python train.py --n_head=5 --norm_place="pre" --init_std_qkv=0.0395 --lr_head=0.00694 --final_lr_fraction=0.0
MLP neurons of a small language model. Each row is named by its layer, matrix (up: input weights) and neuron, and shows model dimensions 0-159. Each number is 128 + 24 x the weight over its row's rms, rounded and kept within 0 to 255. Numbers have three digits each.
A block is one neuron, or neurons of one layer that tend to fire together. Before each block is what it responds to, as a language model described it from the Wikipedia text at the highest values.

Description: Mid-word fragments, plus closing parentheses, inside infobox labels and table cells of structured list text, such as D·ens·ity, C·ens·us, B·orn, Te·ach·ing.
L5.up118:152153140114129131133139105110135147135112143123123109108154131125148149103188107118121092113148129178106129130128112170091079110109105111115134168146134088162117129138144157129155086119166107154152098105112134173144168125105131121165159084157145137126117144136103164164162108112106142125170163181151136139127097123118149092125137105130094117136128096123129157097104108125115144142128125148121117111130169099121116117149160140073138113116129140124115109150078114137173065151104189

Description: Final token of an infobox or table field label before its colon or value, e.g. "Coached by", "Website", "Career record"; also ", and" in prose.
L7.up12:099172135120193131119168129115147118111094122176129134101154114115116158097174119094116135119106144119140108178111128144116102077086165116103105160118108110137143108128134119153087129104156157132131138140173161124159104124135126166166175157126109097123116104142113140131116122177111162116128102158096171134149136106109170121129130132173122109155136141170113159103155101143131172162105164142142109133096116127149137127106126105084126122144092131103100125112119167116131080118144144
L7.up81:100124157151143100123120120145143149113115087158131125079125113114138152101176125097126123121146212156133154145153111196126111126125128109109125113127121115132157128126146114161105120168161125191114152100146140127130109135128183178125195104113128152151136148151130151168087108150128099103152123121087131098116115091149146128155125106154155136127121089134132121142133146135154061139122114104126106168142143145121090147130113131109104137174114109111115120130111116149088096130119104
L7.up96:093128093152158146150102125156128137129144133142118120091102132157135122134144140157178154167126117149129125151107092115125079164123141123110091141138091120068158127106115114165110176149155163187125119103132141127132131128169142147130121133136127082136150090137111160171100105095143162112076154111159130125125099136150104147146146150103135141115144096131086106126174128126130133147148123127132102189113111100101142130133168144106120087126092171126110114131148178141094124093129109
L7.up120:119163132117123139105141103120106117142123161124103159150138137134152148113190093138131139110149141120155111122098092112130098098130094118113131180125164131104116145116137122101142143106182202164159176097083148137132145099168078146141147127121144135180106142139116127119166111103160133084140121154088148124151116137113140106137128155094138112155158120143136119114115100157154099107146127135109099138102126116135116142130108153059103134154111121071135147133104112149121084163102132
L7.up143:145135156168100122141132125150160177118096086139122114150155118131209085127144157120129158182127093102146140120168102135142100135140151109122107118103152129140140170068131119140077107127145114136103164153122102102106095136144120187090137117138147130122139138138104157177124126093134117143185143116113143088127125153146153128124120154118179130140114088130093142100119114131142143109106173133120111099087151129132145125106158135119134095167127113130103153125125106114110087127125151
L7.up149:142155121179153097113103151155150153133073116122120108109141117101130141124126115118122128122125126075074090122144140132104143132146108075125179157125139103139173113142123133200144101138151157133114135133110162115134151126134155143128160122142082122066117145140112159131154108133121165124138085162104172120144149104136141154115110109102126112127125161111164135180096107140136133127102150143129079139091133130146149135166112166087171105091135151134158117112129116152112118096107099
L7.up180:132153120123114130110154158121170091156110108165113143107174138131158152120138114090123148125145179107127130108128117098128098169117167132118146144128141102133137094120135153155140104112159139156132126127118149121138093113158154120145165073141141069095134123145146129095139101139111202118141118146105158114156140068153145094127108158138106143125161155133093116125093093202158098122119135145120107144115113091161124153113111122113165120125128127149084159146145169109138105150117119
L7.up193:103120075131140110140125117174113139141127102155119106095128162122111094142147125108141127138116098089155093130133122159139090091189147123119099137180129115131126139116140125129106137135117120124120133113167102129101139135154116159073132089140107151156138157132120097136076165129140134096075117127106126124138155142139094155146156143121132127112136159150137154144131095126123179126121106123128116123111087120126182146117156205052101127159111190104150135144134149143131147119138112
L7.up228:096131139102132109139134155163077167122124111156110144119172142122151146113122096112152111109134151147126127155149118115093084124080163131124140163152117113139116096151148143126160105119133135141141125139123107150167095117149110126136138148084173122086134125148114139113155133155133129069129115126099143122147090118163152118113107108115152134134179122104155102126092120167166108133132160125132075170123135109103067129146154107099135106150139166121145165101117114114116069192115098
L7.up249:134142133144139094112095164161143126108108091154112100147156128111118149130163091097163132140137111146115104126117163125100113117130101102099145156131131122132120132126138162139129118117167107145135119133093126148077142138111170161159164113140109114113087117149124136139137063130107169073152123152097120100110125132169173120126181121108129143145162132121108163112110132147175097147149090171128124145098121079170116118154130106124183127121108159107171147099074135117143111125098131
L7.up250:155123124139131111115082148136109134124140099142118149127113154131171143158095157115096133116111133101137099112158091131139111158121082142119065134114073128087190153122132118116101133154150149151115127113103143161133165113150155173134106088146160130120117195156115106143095114127148130091096131147116148145131113156104123166143148161127115160158126129086134110130139106123116093142126125136127099161134172145152124116124138109094118153149116117137138140116171079163131152114138054
L7.up252:091070133130173125131110104135091125140131126178121138144127129142189171115108140096142145147138123158114073139081143109130132127126147120107114117099137116078100123118104141196078115135175116129086118082136162141116118150149155131127153154111137139137101112134142144095104133149128143097118117111112121109119104126135060133156134179119085142139150142120105132134171101123132106133128117107141103169099133155157106107114120138138146114136137152146111185135156140139140170152140082
L7.up253:110114105131162141118109159150106132116119096177115139098150115121125177126132111136111108064130109193135145167144155117121121167119131131118105173134129122095135134097152112132169107148132141113099130136121105138132116138117115153179161116091136112115131148157101137142117087149159116108126135127111136119128105135108068167171162127089158116091206117112161115138118099129143130109130117116130152152175137129183109142119113123120120130098108123083136139113152129132106102132094061
L7.up269:094097135138125151095112140146162139116132097130120101122136122134151155145120138131131149120112085158113109108074115135110123098127145132101121105136164122077147102171137127142125123138147154161120173175086154157078095139120103191138158106094085118149106146169106145126095134148160121151193119155105142108142138134142149119147142172137134115128143106051118097136106139160111135094137149125141114127118160123148152146121142144121167110066091129138100139116140151125117145147127108
L7.up283:141142132162112141105124123133157166162168123128122164092149195129155169127162150088123134130144166099113134105139116101173115114111148097104123139103105102104137089148130128127084117134138138130087144115106110132162140125121133156150125154115124151133124106144128133151100119144129172091088099128113120128115125144123129101119104152141121159148111147124119117109161118216136112146123139097136130169111188130144148106136186124105146103144102142120086128117168087175147083101121152
L7.up298:151145104137155146115121149127133163159093111167119120120121125105154176105136146077144143115098143122130122120137084102083113153129145068127146141140110115118128116103161121139124104131160140163094140127094130127142159134143112149153123084126106138109115120145115137166134126165118180119113111179119141117094121121137169096106145138129150080131169151149136130126098088142142124094123149113161095119102160106141101105115169142093143068126161125087170172112163099152109110174121146

Description: Digit or capital-letter fragments in the middle of unspaced strings: coordinate parts like °N or °W, ID numbers, years, SMILES code, and words run together such as GermanicNorth.
L5.up43:103169117109114109127120142128174105082123160130102111122145133137113119117157115134131102143187148156094170152130149178166102138150090111115125103111116098092123105153127132131207131133170132153139134090146098146157157118129131126142149155156157120121102139133095087087125090122114109137192137134164162137127112119147175129127098130142123140110147119103138091070143185148126128110133144133117101128120145125140143132186136105105132098116128102108136143132099140117152095155103149

Description: Fires on the closing token of a structural line: final pipes and line breaks after table rows, closing == or === of section headings, and the break after a title or paragraph.
L11.up34:090181086137170110098149114112100149137111150131108119139122107141163137148135105128093083106107116107135149143203128181159121095113144173124129112148141096113159131150145132115097141089128163124170119086127120142103107113124148154157140108116134126133142145132108100163087145113125162105117106178121131113137123111146147137169134107112115120142141114127139184128087101125127145092104147129133132138107186105099138105143139122088125156149096113095177114166089153103114143146106128
L11.up199:127112113106148170130107129152125160142102113147125142119162165153140128123112141124149104120125125148060164190170131178128088094110138149122117126160130073107140128162154114138113122118124202187129089127129093143120111136127136129147165107123145128143147120141120122161122105072140134147148138100072135132151122116124149142161161119161098115141132076094165141168139115121120126138118173134112123150160127127110153098109142126134099098113094085133160157148098137106108134145123129
L11.up214:105122113107154124158129146153130167134133142162121107125128157148167143135139142148100115131146103159118163158143118185144094111113111158099098114145145078126156119099153155124114142110133161198148130112170141097106104133088159124147123093137143112160146153140112123145125124098106111143139127142094124105157094127166064119171096158132116140163144076125137128159140127097130090130130149162108117147140142128111097112129117130125079141152119082104165131125071151090122115127084133
L11.up279:123144098136140147151128102122120161121129140160131090133154141128204143136120144150112160091144114131087141138151110178139102109097115131125119153088137090159163124147155153111118141121120150161149118090115078118101121131125120130137151097123120082140161150151116141175121137115131112115133150155093135121183104129127108136139133131135095156106132062081125142123122125144170121150133094164097102123151116127081095125111154143128141131149096104189167119144125151151163091090100113

Description: The word "and" joining a second clause or final list item, often after a comma, plus some agentive "by" after passive verbs.
L5.up73:140087109122147156114094159102121165162128095136119156111132132151145121158134158106158169119105093123163095129128091157147145131091081147108116142100094135133153168118119114141117169154130128130126093112130145127117121125119143163151101076133090118142096180130098119161142113115138137098081112122116132118141136132114108200186171126112134138086112129128102106127135118110148108077130118124110138177119136133187114114110157100106138132144145132127079101091116129132106133105167106

Description: Fires on tokens that close a structural line: the last digit of decimal coordinates before °N, closing == of section headings, and newlines ending table rows.
L7.up1:164118114142141131107091082179142128116093158181130161115143160128122155114149151120132109119086139111089149164189169122157139101091151140115128119113084105119142114128167115098159146137144189157117134147119108094117105118101110126112145177127111139111179123128132136146110083132091128109149126122136114131127149140141138119177106152151139156099115113077159125117134161135154114159127135110138106143137123095126106130118107110120084096129082064127146134118134094116132117130115175
L7.up6:108161120120160118121112126107177146124117128123137108107104127159143139142116096191143169118153146148100125129148113150141098131118113131125080129142072119125148106111128135167128158112153128181101103127118102129096141136124163144164153179129114109147143103153096112107088122138182108117134114090119118108103119145158141134153114200107133134127112132078062089149177097084123084144132112134120112133166134093113143153150133105155102109135114124100147106142123118115148097134100123
L7.up44:102150124133118135120105141087138174098128119107111144101154112122160131115161116100106126059178158094099086129133132136161141112174118135125137131107117131096117137157109133146135163182156136153170126150129075138148128139113111127128120171138074083095102126152129141132116121118131106131142163146097154149118127118185129153114150122109150111119167165104100103142134170147133130138132098184121112133137136132141155113137117112094093128122109139110163112137049151136147131113103092
L7.up46:114146135155159131124114143170126161096148114145131114169094098117132155157119169112122130160127143140098117130159132135121084146165118117102087171147163101122182087095142134119168150142157148135101111150140125113115155151135150171135136148112113103111142146136118123147074073166145107130105092115110133100182118126161096126127093142149105158094155144100106110172132088101114077119116101139127135155105172158150137118123133109107077119100125160126112135132143161140103127135119150
L7.up49:117149167098144147118117102117179125150154116148119115112144100139120115134115084106147103115130090136108095129114139152147118123156159104130136095168119127112168107147119110137128175164145112150142131123143114152118114123109122135135184160147135090144114129148079094104092122090123097110167171105103154106126095091182106132127184152124138094132112130096081126137155157131146090127137121145109123136177097108143135138129143105161110154153166116115157121138066117127118186140131095
L7.up63:080109097136138113141136163066144166100134111141117128114122093155154139124097150135147152136140114159106096175160154154129117178152109106112095110117178126084140126138143148148138144136150121177138137130132120143100083157142124125162163169095119120101114121154104132091082065125119139140149095090116130111140133137161110156156146120113111109141124103115115089116134156096129095067126102172156112123150141137128137110148110121125163128128127100119166120126102177125139116116109089
L7.up72:080138104100123095134101101086162103127073119169132121116144161160144098149099136112110139132148157120071141176108166170145137102116137115132109110143080114125156113109142113149110150134111143157145082077135115106120127124092155120144163147170081113106150139134136108119117085134123130082168099128136145127160104132154147143152112136132128131186133162107110101150134135124177114110128145138134099145145138114122133145127145087130097099148119120116117138142103096131160147165092075
L7.up80:128106135140111171060114132137099147133121148179126125114120124095165107131109108105148160114150118109150127124180112152133127086113163125106102096137123135104163150086177133112120113094144155168113142146134105137086141137148155172133133104136131115126132105130111117124087132103159141103124108136130128105086121135115128165157127143121206126149169079111107135136152106136147091087131132132117134173119144133126100171116122137107084107157130180134126111169130133154069114133113104
L7.up82:094156131174106113129087106108135141109126097144112068109141123147134119120146102101103123129164153122108061158142174138141096129119116121093132148127140109124129116127123179137163140130154115125128136106161147122163135132159108161175180155127128115109114140148124147122170104106134171111120102117121139106155137114140128180148125145145101145101219099138142131138133104143166129133126119137116131137121120085112100138153138112064119139103110118114128124101078169135145090123088107
L7.up125:118126163153081126116105133146155101171132111132105120131149106151126148130115130088135089089130155121113147140129120099077136122116129085133127133090107118133155179113154102100159119140184114186161175129134108100187137123142147127129162117171096129091128141133172132103152129108138153155126138119107128075146126137099149137124152133140129110182145115120130095114132106164147098137131091128127122168160158101166123175141132106154111138097146083112110174107151121141122103137146116
L7.up153:123104124116160142132112127114146122121130157161131135106134139134121140117120146106116109126150123147083148166152178181155133092056132123124103127133134079121178120152158146131154128132135153144162090039104056105125117126122136138142148091145124145118127154136155127168139093125104143132130144102089131090139158144166116152172140157119088133130147130098151131157114124104141098153118150122136098104170150121141100123121106110078095118134107100099167125122112131123110122120117089
L7.up183:099148102204147181141135108127189100133115101120095151116139144088126116143134141111107168119143144126112140116127158106125105150146107115138145125144084106130144117140150108156139158146140158138124142137141087150132158133093143129188123147151098141082103166143087107137139138139133117147181115134104140080152148110091132138164139089118108117125145088145151113106164149143174110061126154129125116155138117117115105139155127117139133124118087110143153157114107085123114096150088141
L7.up232:106116163171151121134119121103147115107154134151123128145110133141129176123158151152136129114124172163149159163151096113127107101097122125124090127125078118135135136147116140163148150136172200113112130141146162121116091134142172162106126139108154116124106122162046140117090128100176108120117146114105123106118109128133114148123141163121155123090144111077061093136141104114079103116131120155124150151100105127113137140127159115134131102109130105087095126159090145102135125130150152
L7.up264:099173097131163099118114150129165114091137108160111106116146129119165100102157121089118118111117164126095174125143138132136051119172169116122123129141096117164115139139131131158147165138156111145142148121106081120158165120104116146160154149141087089133092149139074107131097127118160143123170111126121126114171125118163160137144145133109149105114171155102102115148126128133125128136118096125134135178124147094129131151123155127123126104135136129087126130122117116116153082136059172
L7.up272:105119157122196150085135090112162151101107132156125101139117125163125156108148091120157137112122117118114088132155128146145131148129203171102119056150140112153158150105181113183098165144152119149103106101115114091116106130126129134118131157122123148122144121127079138129086114132156172114112129114134123099092127131145120130168151120092137127132149111110106134169121149134139104118132137137126120155136104102131108129125135115067103113118094141102165157175114144113107117128134172
L7.up285:090083166093159102128080109122122109101156115130120145129116115153112151117141133107133106150111160154075126162109162114123068134182131111124070165121102122127128130152144157138154097153175116168117132123175142104091114126153126128134150144128110167113162138143109126151126111124157125074147162123114122099155130097155152116136102155178116143108130152068147086142122105148119096132132120121153125168162137109124145145137113126112139093089130123151076136134120147137158146149154124

Description: First word-piece of a field label or table header cell starting a dash-led infobox line or table row, e.g. D(ensity), Co(ordinates), Pre(ceded by), Pl(ace).
L7.up3:129118097117172141129119089116144146144080134135117110106142111115166189135130122106149136137131138109170121177102082182163127141118147096109118104141154109108087130122123143154112108139156146141121137152141090164106120136157095121144148105098113163138107125143069179137130091132114172133112111145148150113090130087140111111139112137121119171144139114076108161111169097179163134132107107152132120113110154106121131128188122136100143132102124163096124099107151131129143088125151119
L7.up18:157156104176155135096113111112161155144075110122094097112142115130176099120188138124118155127130135087111125145140125148175089143178109122100120157132170093109131111138138161180151101150144132123121131130142109125129099117160117138142157125113120073113132138132101135140140078134142146144128063138114181124115139099118138154141146097107167141165123118107111151105125128135147108103123120146103119112077160141114153134170120131096159183125144129122135108097105173141132099148111138
L7.up19:134166093130129122121127126128129162109105166142128068104117102124103132129167101157116124097128121121167125119110106157164096122146122124119109155153158118069164130119143150138147150108163148133146160163145111126156109132124066158105120106088130117127081152141077161107166076147130133140152169167145158101156116097092137116148127119105107095113152133114134159131147125132133177118122107119091126115151137128170104119121124159077128141113103153063138138120133122146110087142147144
L7.up23:109135153156139083115126124162117169090137132132109079163168101146157139142165112141152150156156150146126092148119121108144132185116130120102136158142160115106133123103134156158098117130159156127102108128084120144135147127085162115157123143086156129132091079131118128169149070152103126134158133142101111134079107146141131101158109129117129172140124104088105103110159149116156074115124143097125146126098107094166103102163163134133127122124112174090135156164136122128130133132104138
L7.up55:121187115096121131099166085123136081123110150103118137144149149090097128099161082093120120122117104099126120154119136142163163122126141141111129112148174122106142170146132169140101136089144141123171121109112120162104091145135102145132133136101106183136138130106096153158148125091101147105133118152133162119145136070153102128164127127115092091133118133152097156085137124153119139155127147147084183081160122106128115108130118161151141146161110143109131124136149121093178143128104109
L7.up60:133144178141126112150153154140139135113125121128102142138144121116166131111173122109155139147125103131123125100138194163164102099100147109126123155116132096131127127123154186125124119103116130139121150117150095094181109094164132115152117133123114149079118177136131109146144106141096146137163121196170171137114104117149133110130089093099118078130151133100081120116167099152151120145120141143102104142074089106099137112181143122090166142145128119101140136102124121145152127113148140
L7.up75:166152127160156137107130139124162170132090128153127105125142122144107184113156091109175148109181111130150099143084088123143155124142150097104131122101138105154116098122133143128111160110192140156141105148120148175092129153153112119094131148130125125124134126136110167141139110090123138122134162149162136134094114113119135163120154121136084146089149085100095114117150140104155108142136068116111105132086155102161108098111139130099127158116144146120173156139094132135105122081122157
L7.up136:114124137138149138153111102129165130135109135137125133154195117135173109142159104114128131135128164141099102113125119137129110133080137113118136105113116080126122098107129115172093120141139151181108148097183135138149141125178112144163138133116142107153129155127130096137113107130101154081139080137144148129123115111131130120124097113184090136174154138090146144115179111153152142133126125188143106109065145128112107111138112103106146136146098132106133157092115138194153079131116134
L7.up184:143149152094127100090123123127107132083106134156120162170110147124180153119142118125114140113153149113136082176116166112132093137145132140113142185162166113124121109101154144147127081135135152132159122129129162156144078127126115117144153095142173110103109105129112163141133107151141118141100094208105147155140111102148144138133128126155116139136158094125151119061113133198109109106120118139140099137105100109154079132129099120096135118122132144138119144137121105121133097154110093
L7.up218:126133127095140132122173120166179159131136134138127140126123162154123107139178137121172141069102156152152125108166170139170150129055107109096115117109135115103142133140130159145116122129153147117168143102138130151131122106133121138146135123138135133124123122149145103117158100118127134110184138165107121146112098077135138099142095105122099122157127102080116152101167097142155066150111171091131111140093079115150152096148140123118118113128096127084131107093115093143127117098119118
L7.up225:134115116120122152097134098103112143104053120134120109099153135138117134140129102118120136139152166146114070174112134161132127103136148124102148120142141119115108111156137153115129099142173163113156115137090104158135118149121073163153175111117132133139112155140112153156114140148133148154168128158141136054115127132116160146134150111130138164130123135098082161093095097138111116168110106125112129103120163100149091121118118140131160128111099173160123094126190154106154117096165145
L7.up247:100137128113165116125165101135172113091120131136122145080190176098160160089193119099118132087131155104100078167124149161166130120104149123100114145152140104157136120104122166151116115164159109135107089110096157165168127137149110125161133139164088133136111129139146123158131124100114169108115140146128145121107146103153126113131123131163134097132156142123104098125108107139141098156107129128132121135131154133141109097151157095053122117180112132133134129130106141108143096129129118
L7.up284:096165096175143153158138104150149142084104142129122135108141088103186135111136109094133140147174114160141104099115117195148125111121143135111157136126150103117086117155121179143149121139190137138126157167107101134161113137114096138157107145091144115070137135134130154145150103100108134116167134132156157112132119102160101134162111121093169116134148120074128107131115134128134108104116122122103153103099113099142122079133153132074130132154149126097153120096093137137116120130128149
L7.up286:086135130140195129094170122118086117135136116130128131145197101070168116139158125152135141144136138114139130137128146157114090128121143156098144152126186117138149120109135128163134122111176105129113141140140091113126103165151132163114146138103134114152145100125098146133125143087138140105122101114111144086130128080109117141137178134117165115100157142121096169143132098133149118115119146115105169125104110113131166143090169169113093143111117174129156107140154165134106083090130146
L7.up299:154134133137139162101145115152144116080038110138117096117188156106157119111168121128140116111108094121109107148147119135144109146150100108088094142169147086149118121118144120174130089155138146176139145144104120115104125111135124146174144155125126136113099130137066154147166070151135133137174124122155163111130123091132138133145113095139139124173131114089093110098150110138129092125127133098124125134102147129138143123168139124109126123142092134130144135108138166148118091143084157
L7.up312:151144125119104141120081140133114142096111094144112094111127126112176174116140115077172156137167170121092101120151109146119109141134157110111116147140127112117098134133125141187098131114189122158129130141119129132102117142149094160142117114108172129117137115131090156194160118126154113133155164145083151117086101131118138134139143068148131107139115104121118124119106153167137130145115155122142115122108113182115107123114121163110150100144146182163129116129152106106102081107111090